Part of a small language model's weights.
Architecture: RMSNorm before each block, no biases in attention or MLP, tied embeddings.
Training: a variant of Muon for these matrices, 269M tokens, 16419 steps.
MLP neurons of a small language model. Each row is named by its layer, matrix (down: output weights) and neuron, and shows model dimensions 160-255. Each number is 128 + 24 x the weight over its row's rms, rounded and kept within 0 to 255. Numbers have three digits each. A neuron's up and down rows have the sign that makes its largest values positive.
After each neuron's rows, "fires before" lists the tokens most often just after its 100 highest values on Wikipedia text that the model never trained on.

L4.down805:113125149111126094096103157114129098120136126108126123070103107132092118125102111100137092138117115120143178153108155150078116119132106142151100137146101117134106123140154093163107159122129113161108097111124136117105127145113105166165104134130130144172158117216128127133139143077152121133
fires before: " ", " the"

L4.down831:115148171112154147135130136090142163166128149070100169125190141149115102070135115118094136140155119153148145148110102147163156139117133137119104150155161146168093104134112180139114164136142117165170118118100126110147152103094128157136109131129113139100148127154154123132093144146076132105
fires before: " |", ".", ";", " (", " in", ","

L4.down758:113103141107129078136130160114099100112108131077119134085142095145151161119123153174137125102075102155105106123090107117166134126127166138159143114137088126127102097120108124121112113111141113083113082142145112118128141133139092156119110112100139094143103153147152120139110099105110143134
fires before: ",", ".", " in"

L4.down240:151122151107126108160124104140165120127171119124129151139138159131110116064133169099144121103105174103139119154115136103102146150142144164134108135102143094144109097172046117133148106119094193162095170105086129098125114099121187157141123121128139106134082098122134115168129120123135147088
fires before: " "

L4.down85:121137165089123128118142138108131147130121130147123144142109105129126133104137161109090117126093108099089105116180147160138167151149124107124160118115150121124114155129136085141114127094163108103145165119060156111132149126122144118147075165122169158137159158119137130142177083117168114139
fires before: ",", ".", "\n", " and", " |", " in"

L4.down437:124147110124109160136115175083169110179109123129134159152114172128102131104124115121129147143157104166125089100121157081109126174134128130165095128177102103111156104112100142142138112145126112191132116121110144141104131118143169113096097137116123127119102148108136145092147106140129130116
fires before: ",", " the", " their", " after"

L4.down644:125169131120123143129108163171107129145161115131123166158131146129116113090093136108140156134127153146123135142146120099114097153126081102146100113139152111096123143170131109053152170122149143093114118119129140149139137164146101136161118108065138119123088086138149093110137127082148118167
fires before: " "

L4.down786:130067113132108104097105128139130129115126135098139145144165135131095101128109138090152124129092122176090123113169145105122121082142159101087128159135085157166138150126135100133142184140102114106125134110121124117148108148149142107106109128065144135171133133087124128164178116063100191124
fires before: " ", " En", " H", " J"